config = dict(
    intermediate_size=640,
    norm_eps=1e-06,
    max_grad_norm=2.0,
    schedule='wsd',
    batch_tokens=32768,
    doc_mask=False,
    dataset='wikipedia_en',
)
MLP neurons of a small language model. Each row is named by its layer, matrix (down: output weights) and neuron, and shows model dimensions 0-191. Each number is 128 + 32 x the weight over its row's rms, rounded and kept within 0 to 255. Numbers have three digits each.
After each neuron's rows, "fires before" lists the tokens most often just after its 100 highest values on Wikipedia text that the model never trained on.

L19.down41:133122098131133157118148091112140135096128156119125162132187140119190151131122136106116135148107121070138136152136163095157189113106122093107133120146181216074122113128190160141144105157111168117190114140109167122148123106177162122131142191168130172102107120133180097109140113151161126079082127126114140167136146077129140094165170120125143147130118083098083098171141077190049070111117116089063155089142055126151083161115131165201144178126128117127181129094124133117166156189098167099091066128185151066105126147107102164103121151121103134132144042135136123094113113177154112096
fires before: ",", ".", " April", "th", " May"

L11.down77:085089107082091129188115121134147144139179107111119130106103132131121115081159108114175216145117164146146181140135091151174155088173123113123085103135132082133168183148119102114111123192129181143121148109085125136125136119048162088130110113157132175108132105144125176095156181142113118136189168095141124114140138126201089115196201080124134149184205114123101120087153177074146162114130114148153093139153087113133089137077149135111141105183074134135147120105152163066130125110157085057098128113095134106065134117120142053072126151184128100123142135130188098194099112090139118086
fires before: " |", ".", "  ", ","

L5.down108:126134073143120084148124094154131125129139123083122152177136159134109122151117118146162087086140145100168106143172069180112140111151133056153127131125142129148159133122110140119095202161151121160183127138125095157108120171157151191032100095168109127123132076105162102158154095140167155133113064141178126054101126115113063136076137185104125122107149125119129103077124121176108155090198088106166059106126118115157126153131093110112179133142145169110091122115132129132108203070142136055190103175155130113139136136181152113125119078088113133154165104116126095164096101137148077073
fires before: "\n", " 0", " 4", "  ", " 1"

L14.down629:116092121130162154164137138185153093096129128107062169149125109150109184105098178110140194105094113163162089121099143132117040080141140107125096110164088090122129114107047215143138183109153170168126130133094111140135158139131089165071109164124156148168100130124095091092172129132146138152127138115088163186132121178125108102103114107130116086102174140121141126144161113112085100110154160090094099196105122096206137132104197055128044121154151098072093136113143114113115200118100128120113120104122111136071112185168129113153133126134172228132137151090148129078139179180105129165
fires before: " |", "-", ":"

L19.down542:102095082117133123105117119163088157102106134128123123187069144049119119095131138168203123173084159139172116126106177128135068125089179142184142119154106214136158119148187134136094123075202108121140148150160186112061180077133109140143094142111156092162096080093107097134166091144118154155134129126100128165128126125131128120103118156166130098179151108114158120134152119149051156141103069157188134188193141097134125084167122145110172125067150066153085111085180116106131121112093159117184089104175134131171140161100156151103123128113130068107151092089147092074104098134158097098
fires before: "-", " |"

L9.down380:162107066162164079117097099129158114119123143145167119151134151167105053041142137142138067130105125124156126109140073181122183088127137174107129186085072113136093146152106167122095134107174101132144102083129078090087126124111134155113146159200112171195144129120137108201082094165129158089094166187184168138131099119074084163122126111111131130139183124105161137075095140147142155140134132068161093078139147104084154134116100157092166059143202167157186137131181150118085131068140072120150138088106061133140160156080157137127115155148159124167159076121100120108138140142219129141
fires before: "\n", "  ", " —", " |", " 0"

L5.down627:092121128147105175096122080091120072135103131161077137117105163151131082147151112096103112108162128149162166197124152117111089157186212086097127171123088156140112115109125151150061156138103144130116146149100140128165139158099159159154075102163129130114111171192181107108151107070096132137168133131092098108181072113136149100130173139120149107095069164155114096122084109123137073143141130123060107140156149108179143115121171138137128120109118128153105067222143096137107195157125130167067163109164121198147096128138123086141148139177154162154162117071104170155117082053084127066
fires before: " |", ":", " votes"

L3.down514:197112157170138103110070097165134154124165084105108134156093097100137142091122101183146118142085144152165194165083075198146097142095138112149101122085143129090099142126100110109163163137087130155082111130166138120091089038164158156080145183103054136115137159096081108089140150170114084108089107131123103149129098178111101155108158172102144073153123120164090182156116066163089129142141126185174114099120142065118123132163176112087194146118153149156114189113119124135155144121160109097180082172173189132140140114144209133144104133160071130104174088145102119096138133093181102087
fires before: " |", ".", "–"

L6.down127:155152123166133094144145132072106122147109086135096150091120084180203095115098167102129072090134080135149176209106117155130089179117159125163146109098151166171110078170122166149097143142123178143106162109137132109047189132112124090167131123088089143118126102148112160109048083105105168100144156084211091110104109132126149151114132117048152153114126164167155085158104116097134055194119116138145190150163121114162124119177143071163153136167136115127085115138093116127143111141203100126105129163172133134067104136138132111133156127169095172110094122123181118108130068058108155112
fires before: " |"

L13.down135:129115123135101146120119140089102147131187138134093145147127147138093106125091155136156140098104097150136144145134130175136150126092089117132109173162141076132099160125048082093071149205114143185171131112171166134153119151112124071109119139164152126122144121167075141159157054127106130161146067136148085147129144147138087134152129086123120121109138144083117135108085203112119072091150125141133144068125125155093140104085091117106144073097133094135106164095118137176096154137143107026145176167144155143255154108148133132083117186156124123132092124140149153125166123138148072088
fires before: "=", "\n\n", " The"

L12.down105:129120157098161101097053126171145067134115234140151091149086137117125084152105145119127113129103095125132124154158172106173154138147149142137091167146201187131093114095085133155120123155082142117134167070136120168094073170110128115096060108108109098112124112148125111128158155117129130091164142134067135105084133136176080106114103128106111167163138116191117150134178074178117118206112174107072153166190130142157125127106104101154175105134064105164110124118159148053159127145129134073136146146150137098106084103193102105161109100113113124177096146141131146163108089102105128150
fires before: " by", "–", " |", ":", " office"

L10.down208:129083119112158182145060106092129146093117171122124118141100110157180140072117134190123135120103126065174104090168193159045111147098107115115071125069117177153101170195147175128084132130068087143110153127177147077130217148105105152178126157062108098118091158159101144151159149126147117121121153148125141146116127122093128079118164160099106147119085140117121098082123166077175145142142117128144139119081097146126149102181174070112140185118075141086103193181137139108165074110135098167134087127127108150155131183117141074112108128120093121129124153138132151088145086153163064168
fires before: " by", " to", " in", " as", " after"

L4.down523:174123147139118061119084164161120156096171089123036159093172110088103108164166125141149113122074144130145089068133121073109159127127115108145079119103146109128138133149175159132147157142176121171105134050178156133125141157181136097082107116162112156162112063120184139136117132161142075088135106125089087121148157137122164144132183153102092159144141139121090166105122128186158154070135068097141083102114115107169138155161132154111125106159188157106161210117105128091132140115143131042175129136154160169164141167161130123137128119128082117080185093181066125144134091097174116171
fires before: "–", " |", ".", ",", "\n", ":"

L5.down471:119137137112128082123110089122054122166129151137131057107117162223106207133141137100156097100203161090113154074104139142194133102137115178120101116165111128093143138159168206164088099089172098095166119135124180131098155101083153145178131110117142135165137111143133071167149128129124108127213137141136143129085182109118125153122130136109179063087157154112139097086107145099096152102143140140104149153152134156144100159092097157092104128176133102105122165164159116167110155141139062157122125128092168125065104095095106102154105126110083089112065129132123185099099129160183113166
fires before: " |", " (", ")", " 18", "\n", " 19"

L9.down587:127121120149132165147137137176172076152077087154122167121105120110117097146140088185091126140184142076157135127138154158115184116177074200150086162150037075125107079135147090104116139127150149139143090176114099113126054121105156117129085125132143079162187143153131127165119110121139107124123121162080168193155153131125143191126117115142108093151118167176108165143155191155087155131137174140118121137105079158120137182107144118171161199123085138138109141109124081127051088128073126144141141147055112144053110103094092104159153122118107160105130158070091138196078096075087159125
fires before: "=", "\n\n", ",", ":"

L6.down38:102143131150110088153122108102121200116099164128165146165134107139141129152053115161067125151172122119164173112108127155135144165143116161071070166136074059168103159157118144135143084091118148101166070132083135123120117180143132130122126065092118152157108147091095128149146121110131117187148122211132098122192152124112124089211129097172164157128175144152117099106093116081111069199155114148093158129108151152138110102066127116097083115084124153175139096183142161160126114089179122049145114095116168063190137173081070104141133113124132105103111127174107183153171079122139132139
fires before: "\n\n", " The", " He", " In", " It"

L14.down624:169121147095183099153121162142166065063108155088172105156135159132165146123179145068094155094103117120110153151121126108101137135106116162135191127090161124146126110175081094081141042177118147078072121134125160172100148140083036132137132088158152145071097122172155067142084127141102149075089137145129136135135129184192123100127144144173181120130154069108115125091102137205140167151148151106136145069093113119120092176138193122153134122144111128110095141133116126106137117124156098133132102077103155192153114102144201117134096118116161182113154098134169111096093175121131112147
fires before: "|", "-", "uth"

L2.down505:179109192175122094118115108051160142105113097088136107131093115090154129135119161140160132205106157169115126106093132175112144140062170136159120138155154083141130133170124164140118161125094140100129122191124081133127102106132151089151172118148122148116146118082149166123083087105172171166102156072123142114152139166118098052129147145120102089122074128136150109122142049094141119103180126110125149144112113142137164176109139185102178112193111151158114155159109085143079074123092116126169163150162092097142065117100116116128046159219186162148097131173127173141134110141174097107
fires before: " that", " to", " in", " of", " by", ","

L8.down545:145104117155092181087103217119140116099080062079089127088116120141163141133125137093155171134139107099114112117134132124134171218106096164180079154143084184082105153143127165156104098159118116109137157157130108122183151122117158114089103173082115133146122136180068115131171115115134107170131158051126133080155129112104100080171128129148158124124172136154123188154133136157068154127140129093134146127149149085141121099123151130223093108117107150142133102133148058109107116131088120145086183145127144105224128149123118143183098081096138241068191152070111105123079165128099115117
fires before: " |", " -", "-", "–", "|", "\""

L10.down442:152129161067114158115159136136178145154082137152115145128154112126142183176136108112123149097188096169107151104178131104118128154083128166149118111122142129140074036119138103101148208093075120096108171154091084185120139146123153086133133095109122046117105091131172125157066066136101097131081095127181143140151130109144187126109157134184076148106158088091134174114179106143138137129163137116211146134101092107108129142147105174128074112056104112160086142122103138199109085118105114179141110153130168160105129161101148070103079133193095177105107146130113139124097165134109158083
fires before: ":", "CE", " UTC", "DST", "00", "\n"

L19.down124:117096132113146103134148156103140103167129095135094108108126138127088081115141180113143137116091127143106197079152099154161099113197129114136159139127125129103111120127119072105101128255072151153109093110159128115137133109086097094125137089180141129161159135161091124149106123165081164109136110162168117131140210130124141145092132152199101126106136086164127166090071127195124123170131153121129111130109005146205142084153206147107153086129100136092124160111190145097123087150190155079101149126159175161161133189093128125134197146109170124098155099176141133103135140143137145130
fires before: "=", "|", " •"

L14.down603:124146114069104115193125179142138148156080116142158123138118118138045162154131137149099134177113121109116145126130136110118177133057190144117128145145137151162151158062107119115135184141177134201158134123129081102130182136121123174077114059093173135109161129134122102108137040082175122113101110187172058187112133146127103122153131063166110141135130158131118202035149142118120126125208194124128176112114139133115128107147102124119116092077139153118131194108086123159130132124103070096075172122136148167099147114102121157157164104115106054103049070141161166103147109112152111080
fires before: "\n", "\n\n", "  ", "g", " The"

L5.down546:143172119113122145163166141077136139099086143169115125113135210194076090162120125112193090123119118158168216117137137150105090172131114111095096145125118170143129117164085132141118070127130170140133124192109139051136126151150091159118066112127086129148097096119114101129148151087206116105165143167132159102101211105072132083124192162180103145158131084158098188152165175128106117120146091143126152148099136143105100153169106127192126145113144079113106115195133077097134104122120110085108132097085108110141198102049075066110099103081185132186159166151108077144121080168098143127
fires before: ":", "\n", " date"

L14.down602:151127105161161120101161181127194148132147128127135140084114159138114140093158161102137162082175154091156162080165142129127135133124088198158121167105109149122130130098139086190126101167167058134132099152142150206110145152158127123096114137113116069091133092124133148107118164100140105138116104150111082138115112118134136193112134113116125127087172095199127131104048141109122124117147073147100137118106149128105068116114204146100110097105124146123185083140165124166117153090144084142154113111136123022111139144065060153097201171176118170130135141087114113199098129189066093138
fires before: " |", "ed", "ing", ":", "s"

L19.down627:122051130168134139140120111127112118139085133111082072119141083139158123125115115118141181185182183092117127130177134113098142102160100093124197118170091147146161125099116111030148150112120137111086089157072151075093088159160140168139128177137082074104099151110146160147080076149111135140132200095146088160134197137152147108035143089154090137159120157107093121118069149193093078098198163153131155109100086107151124154125175128153093099166102154098132119111115159109083114134149137137164118148149113051154090144126137080061151133135102121137148095141118138131200158190121140129
fires before: ".", ",", "=", " and", " in", " with"

L15.down244:083113047068123091149143163120104162150097207069167180127143119105114117119114117119143109088114144097123132072139092150137181109183099177131134135119079150129150155109101203187135101109164161165112128102094148131177143151138127152146122179136106155104072108135125094180189191116130189145090072079173099106133165080122107160134142158097177084071136155123123102163091149094149093080160159083148125103106103182129130093162131119210086141098176142121137184103110127159116097048122185157132132154097146124131118134152166092142167129134148166166097158140132113089095110077136182102
fires before: "s", "es", "ed"

L12.down70:149156105134168154126125110099159165117119178097103152093093114167153132161097198103130097137136171159134169180076114118156160134182170005132097112152159133131050176100114132131095110086105169098152124165151126126114155166172085143168166131066064148085092124149148062059109131116125142119150121133121101149109117121127119163118163100149118182158096159118140150172115190142190154111108147085082119129135088135113186168133087128115163136165121084141108117173140196103118144099122144125068096136129129152102128075154115073126187155144148129116107138101160104075133080117120153086
fires before: " |", "  "

L14.down565:119086108172071088159165112147101140144126139153102107107076106093160069146161086144158084208105090080167133123133115078154118096117067195138115120129059090169102086138095131164140151152139146092142086142092210151139133201132127108152168145093139146175076166086092157094088146137091105149171153149176078088121118144155140084151125119167074115167143116104152162110150142142149085121066187164150086137167085152116180134069134097133109098110071131152129143127177152085097160102124124096137145177123132095176105092121094215106143166160133142109162131119149118144148134114104105203
fires before: ",", ".", " in", " the", " as"

L19.down417:145094131109099093136142109097126163151153099144161147139179081091195121145168095145137135065154149121157136115158143111157084115127161125156123193147086136150145153110096021195107110148185108118170051089114119106188122154137145111169079113117136083083156102114075113121125083180122217170117069120160072095171147065161104180176133160099104086100128129123143134157134141190117097128113111172168115145134162173136101104172110109132133119085121137153120092125159134138128138128116135063142157144119109046103147110106136059109168170136167087091072131149093136165093133156106132161
fires before: "ed", "s", "ing", "d"

L9.down517:089112161067160169122067115176230124140134129093159101121114159125142144101154188101102072175096113130105169138113094160109130109101108123193093087119137069091149142110078136124126129155140083107168157160118114103158076127151127118085143112129087156117124154112100135128133116187173127061106123130177093136177106052115124097104082201103117128095178166138175114101082156108091126176143109143124186162129130113084149130082095121157120137144192141175099134116109136149197130122099149146060201092082124134189147129151143169147129116174154125066149180104130186122118118150099113173
fires before: " |", ":", "–", " (", ","

L4.down120:123160113151077126086119164163093120117139124114124171151164131093134180152150115115126110161159077145113158092076112133153131177098158103168097167145058126108192090122156138154151080059134110090094130108113098113068128103030099088095173128171174149231145130126109077166132158091153134089168196125103158107115133129072133176179102169148164131150085160097152107145168058138116134126094145143111118059092163115146138148098099150147144160091148127075117128097142133090125106146122153146117131122132160144146094127129182218173101126128113128140125118173132137138138058105118178096
fires before: "="

L11.down128:139082073134146175124088105184099085169173135066066173114104150131140139113145115107082172094133103155183140080104149126170128108133135151134078085116140108117113108141115136118133112114130080106150156128154077127154124178097182162097099159066172073131107194122074155156116136117161139145125138150125116094179070164132153150136154102072086147163185149100135111133145104053129178122098109071185112170132092182127107107135164173121161144159159034057114116161097162076139191140122144118124106142092087110136155120127107089159071127145097172138090187095060164120137093129131184099
fires before: "-", "|", "  "

L2.down123:146198122103082175145114152162147129114131196163124140147159186111115116144114118134157137135151129129144121143133096138086165202124092102088089128145123125147061165143158040123115129119146105140128120139126151165156118168146090098128058105123164081155184123145159082115185172126159131102139138110157135139139156113120171135137217146150087167079144083097077199119121172141120163128189108123167098150121121117127117047126084105144118170118100100123093138099099112112083135159060148104116150120083218194085169130064076113139118091122146105097103164184129111159129150106136138077
fires before: "\n", ":", " (", "\n\n"

L12.down107:174099097099158086149138128215132117102165140102106089107126120115117079143123116172173139105210171116183135146130113109088211111143138088139173144089136085197136137110122194122116107072148088198153118111148142148168145137084091127071143137110131130134126137104142144074125111172149075094140171158098120131101140141114107114128108081108107130089126163077118126095149151109150164120111040125162122102100109112097139148122121169151093112213184177099158178175101167157105185040172112055133160113110114131117149135092188103124128139147172151149118075160127190133180136107137147150
fires before: "|", " |", "  ", "\n"

L12.down294:118114135117185168087133174148084105153136054154127100160153143131127112144116115155162125138094190149141106116111134147118067176127084162150169120134110132103117102129142126123097081162101104109120107126095182133123130102095086090162131148185113122156194113174085128140088106127117101135132106086148170153076159151129122164108121131084137132110159074129108118167100113122158065135099125112094151120073168102172163147137131161107120085058176133133115145093161115150136080117141125000172173119173129125214119139169122140155153119113116164082175111084122111117176120119161113164
fires before: "="

L4.down518:170185153105148130138084175095086152187119162142164124125124105156108122183205108206097159092119122130129175150153078153145212181082157113098133085171089084104070101102124196157132118128148160093146108079110115136134130098112167099129112150097095177162157133099153100160162090093074113137116100148085107116184098109102145086216103161163144160175128137166146107109131181128147111130122211137117141112126137108148157099142110122130098174117089146135078083161162126150110127114093139092122149108135120101087152104092171155033060132106096147112126080149154114153116135137135144081
fires before: ",", ")", " |", "\n\n", ":", " is"

L8.down603:144156109119104104172095079139133180129152166102145109142146139127127124093105108128125110168120120118182102118087129141123127075168162086117120181115155126062094115050102121110131152137148146181052134102142153145146160190121186135095142069182118175133147122100112181072087148107152128099076160129150099067121159129110146109172085149115116120152183106105151122072093105136148128135131123106095088100139081145148151133195161180092101092130197078168185097092138149165207139165165124087160131149142163094204114104135169106141102110141133169135124089191144062130069112076136168121
fires before: " |", ".", "–", ","

L12.down357:093128124129113110087147155123086160151163176138138195156092132155189144114207114141178105138165093137069159082108073159136172108133093148140076145114086121105125102103140132126087117133101121143179124090163125098106140150076182130174119097081051075083049121165135120116214157075097099074130167103186158098148146101134199102197143123198156100165122138132176150119088145124130122121113129163150116119208104146138165145088156139150168163117074099128104103116119182105121132124167167131137110144154135126113198114125088114114070084065075128148126075121145149080105104149144059133
fires before: "\n", "\n\n", " to", ",", "ly", "."

L12.down69:127099122144119101084093072137145150129192158136130116097174147145094160105091167165102090119157122106113120154122104181142134114104127143127089114126197154080170133174152137125159105104145138174177141132133152098097097110074149153164157132133113147159096142057143184103109126149132099083095115107132062111157152109134176069123147145117152121147191110116188145085180136014151107172140104166046157173145137149157072166141084146092167174121103176118091204120150086096144123140099087073140131196090111117108114048145058148151101139076129093140152157168148137075128127164138132142
fires before: " by", " to", " on", " in", " a", " the"

L15.down629:152071119176117116106121101093124143115107173115158104077138162107142087142137200108166125139098137193219082129086097162167137126060113145164118139131059211120081073167147151162149188109081139117151150121170178130105159106115129129101168102116155094143092168112123168123158118162154135144123123133145142128116097060134133077101105108110105190117134104065152175153181132065128104131140187116104113098135126116171121136166129126096150156123156162131076140125111097119127106119149113181179143101143109103048079153109117100133087144182177171083078103156096069128192135125143138139
fires before: " by", " in", " at", " the", " a"

L15.down219:153167110115107172144080070137146152103166104136132145130055167130150140126075125166143142117110125169126107145158177117098119123121034097110154108133147138136124127083115186104138153106163113124112163094147146166136152077172132134108103119125140120128084120142096081123138150070125088081097168101134110184142132160102103162116110152100084117146169110064134087091132080125107151213203192159136101131095076113131162158084147046131098145139122139166120136129139103086201164125083194255126095186133150128050105105113169107160145132077136104097136155141114160150155157128112120094
fires before: " |", "–", ".", ":"

L3.down230:129151163072143115121165084131149131096104132075142062123153085085111093088148121107148075134153092130075129084129171136118203119171104103123108133126099072192103072107126113134062159161129079109043100166168118123099122079100172120159107122162150178157144129155161174172080140131145144125118152099167136154116195100122155112134097123130136122138168170145149139170157090117172174115156116165173092101178078131123095166110172194138115138180112108129130079161162102108113115123190135109149139128142133135167124128120165091097130147148092160130176166075141077131193140138063162178
fires before: "\n\n", ",", ":", ".", " of", " is"

L9.down19:131131076133121095126122094113123189167109081176108120098131139109120116143126178185105110105096125101122141127148099073157192119112133113092127148071211080187171093121140154147126119166144104179115165071120099189109117133092123145107100142194139115173130163121111142165091192129159152121147136170185099121161112147112084148146160117159103063219128113142169140122099113153135103159108111105163080120130083164099154131124126088106124092119137119157163145083172140086028150175089134142144126110067126091070121139051139104137095130211112141166115105128124086171154163145209160141
fires before: " |", "\n", " —", "–", " 0"

L4.down599:114085098136111136153096148127059118135106119093119136159144091137117070126091088152111130133126112141137105116108112141135100138170183159186032166120140124087133175067109182105117104163090106158129156122122174071137114131073148098149090248090114086181190113162089157120166141132096147094112122146145133147153139080144094131066098103124173156147141086197155156145173077089088119164079156100121125114155131115121140110133141109109156170143153085130170138130119102150152150118083122056172141121159142098145155172165154147144131141172113116120206123127096113184123116170108132077
fires before: " |", ".", ",", "–", "4"

L14.down202:081174215104201173163110172142138142084125100133095159172162130116163173070171126126161137148110103140059133125070107092162104095122100120133109103161080097104175144089180142131059136183122115102160150145114093122105129156092160098212112109038149133126122158163099117159105134131138095084146155173155161110141149106125130055068118117115150104134174138124135105082118176135080139126140083131097148113146117134154115119101117159102105170127128126157150096112164229111131153130114120192077083143158137137130128110110130153152165111180078109121183110139135202132110083106112168128
fires before: ")", " (", "="

L9.down250:149127138113128113121153149133122149100098154108099106103080105129089074120078103130107088107097169126149108191053095085182229149144157145107099160132159117126099162164102171098134070147138116094085169116149137056126140195124087162105102149195123150134112172125145104125092123130135187145163109109145095153172062175174081110149116112216083157134131103139138097172066118159142110100056082129126102137113136106156136118094091102102100107163121151133157114140143163139129145181155065142180128132143121132083138090132152138149105182202112135145131098152132096149204107129206114196
fires before: "  ", "\n", "|", "–"

L3.down293:111158131106144136133114130207096119106089128150169151107186101114096090142149077105121129165114087129142143183108115134151144155168119152122078108149082138091120118176159116110129090138115078139152103144155040165128147087145151100109182102194141158163137150161126080135140131078157098149172133122097102153114135147082113131136182114148109121113129108098147144112020108116111079181160103092109119111136131106137170100091113093167093102178106142148152168092074133123140125150155136085158139156149169156144090142097194186119136126147114073083163195176178099105102017106161142055
fires before: "=", "\n\n", "\n", " It", "-", " In"

L7.down58:163134106123107159116171169135147107121094112132138092101117171169118077152133162115129132147154132173153108140140117157140099171126142118116147156144106133097116113100154150144123124173107128155122095142065178161117091127151139073092064148133111120167178168060076135145089129113125082120114114110108129177101133127093151152157128157156182107114130074127100108121085083098156049159166138107063128146153126123119154087124122138122119144131174157177094105103114140154151191068160099000126159119116159114255141124153092165083093183140142086149121159104101165140138130149154117155
fires before: "\n\n", " a", " The", " In", " He", " an"

L13.down330:123099137147146092163192087187125073171049093169101130128120132137119105134157146153173165115167129119194174057133122133134148123086164138162093133125116189141109154132088137168102062195070118145065080093133144107131138114086145146031142109130146071106120108142131170124116126070122047188124126101121099132110164106122122097081135173106145119094157114168162151206155099122112147153136128169081132118155120180138119089183161140140147139155134101132173094091156109131155125155138167119136130121115179153109114086154133140139124191191142141100184142129076133165115135179141132046
fires before: ",", " |"

L19.down125:136099140171078083125104114084151106098108100131143081145072122149090120118134213143142118075127137092122079171154210069123153124175155114102142102068190090084123171140159093096132151181091081123157074116068153161109171156119158144114148137104117099104120127144133091141124097097133147165139166096139094162119204107100095140154118181128125160120140114194088151199102157171115131116122125111157165130097172088096110101068106157138128096141083101076180126172127125131133133093132146096117160171168130133111111149090180114085063180149134117105136132139130196156159172112180088174
fires before: ":", "=", " =", " and", "s", " UTC"

L13.down632:097146104057122184164095134130117090081174179119165123118197166240146107113129121114156110070104152138128096109143131100135096113165103083120083123130116145148132146148134132166130160147128063116157135134101165084117101083180111139071163092202112116126113144146118124133154185092126094121147129104128137180156142129110136028085111154148114098134128143174154118110127128095097199137141087101180109163142166113131138126144159100178101127078097112175134122153086071164150097108106119152107044118100114153156106133083136152178144109095116131118077080103143152229136111095097146139
fires before: " (", " a", " of", " well", ")", " the"

L19.down251:110157133141127127116114159090182120149174155118102104119097112164126129124102114089153043173142099162125132146125106140128109118076128141003084170143139102118137205115151152109105126064149107103109118158083101127094173126084113097155161142135139155144124173153145071160132135160127148193102162170106112116124145091116054128059096131118119140089147162132177111223144183082149199125155152090112167073141114093125100116072132161137116100098176130135196059143116156115119137123143119138146139132139083180093174116121167114122156098155150131105135081156125149085075100105179134120
fires before: " |"

L3.down238:150121143110143147155138126108104068055132151105145125117120041152145114121154127150130116146114133109115141128120155139107137108098075165120105141101174173152161162121151140143112116122137142172137059112154097103120196113168125121125173105109060151139092150125139116123133142010131067188121064156113134145097136140108173134130081188191135096150116123059168108118137140147123152091114086144148147154100163163157086145157074131097167168100113121164162074098158075097169164148133133137064115125149107118147130123123194119071105149129164187136128156109127094097152111089144135100
fires before: "a", "ript", "u", "rib", "up"

L7.down9:154129122067101193180084175117157133150160135115146184098164126129136114087094119041122094125100137128124172154057183146114172131127181102052108128109165159139157134120146123138096145112151155124173143057204155147080171139117115076161112131130111116116148091117080080101095129173134131111141149139149083137130082156092167127184109201109145092154090141051106176136132095120144159089154097133104149130136159144098129152118180123109154143160109081088164130117147161160161150177101119108116182135180125089057165087168157123131131133110184152118189057064108127081113100094107099104
fires before: " |", "″", "0", "7", "3"

L12.down385:166093108060117111118154076118143146106167130155148180036092020142158107109076132116172084135107155122180111152172155105146145148112086134132094204147083190158095131119128073133132185143176126154147161103137098137106122158141115121117148121171120126077135116171108145167076153109126085144119136155138120150113098120138139104156136144164193126119150136126162095177115129161124169119099128115126102059150158126104129103135149173104135143099109076100098068118170073135154138069135142195191116140125082099166141147091131093153099095112080149164157070130103092084151116119078193080
fires before: " a", "ti", " an", " American", " the"

L9.down624:107119097100097143119062105108123129130204106115117090064105105109101121131132110099169164149085044141128101099111144116084153163165140102124161159139132137129158179158188124092094078132149179162129151127123129151111135142084111142153127066156077142217115090142106189088074139162112135150098084133141141082100148135114099093177117119138199123142167154062164167113139109114143187143133097116171084110121143121110166182102127101097106097139206162157172162111070145133106125128139106091117197106135118091065156141129125079180083159124156137124112074083117107091117126164137100120
fires before: ".", " |", " 0", " 1", "  ", " —"

L12.down563:160156143131154071160111169150128152100102141110154161098108148141108112077095135123134130107069061138110140093101117139089237207150112176108092177086125136158093143149158086082145179161118078179180168095134093111128118132166171133083110150171145122093166148083086077130085136112125199120118075172129107117130118104088142157126141173157126148191164127154168113105040124090113153149164111158180109166108167153122125105161104127166143082103147164172095128131157115154132131083083123099078137110157113115058157180140156146126168127131063074149178071114123102189108055085128066155
fires before: "\n", "  ", "\n\n"

L10.down210:137167135196095136076107134136099125109089133163130164134131094118105099152161133139136128099103145164137139125139071145133110146094155132182135138161117172094137069135124148155151152121124117096101116089120149156073118092194106094097159099148129111131128188178126093123159126131104148133153149151067080141127122072137159103162131112130134128134108143124080166185109094095129067091111183086079147073110149165116147103107078151131109190119124156051146133119081161099072155184203130145147109201122155109112134100033105123210149119115174174154150113126111155084186133149107189098
fires before: "=", ":", " the"

L3.down466:105154155134188195122115182096132152155090132124102169142147124108131072080141140151142101043150144150131147140087113229145137164114084163139087098172176137183099095132140123115125171122178114153162122118198129107122120114128117124156109194114113165145079104067123089130137147117121192185104173150081107142124111131110172119101181099123054112109175120108138144113109115086104130132116133150142157098157131128139109062122105134125120171118150121042110126065146073070112104126123065137194122119138207132143162103096133114153145081114117103119165086088137075172116140089139169104
fires before: " |", " /", " Croatia"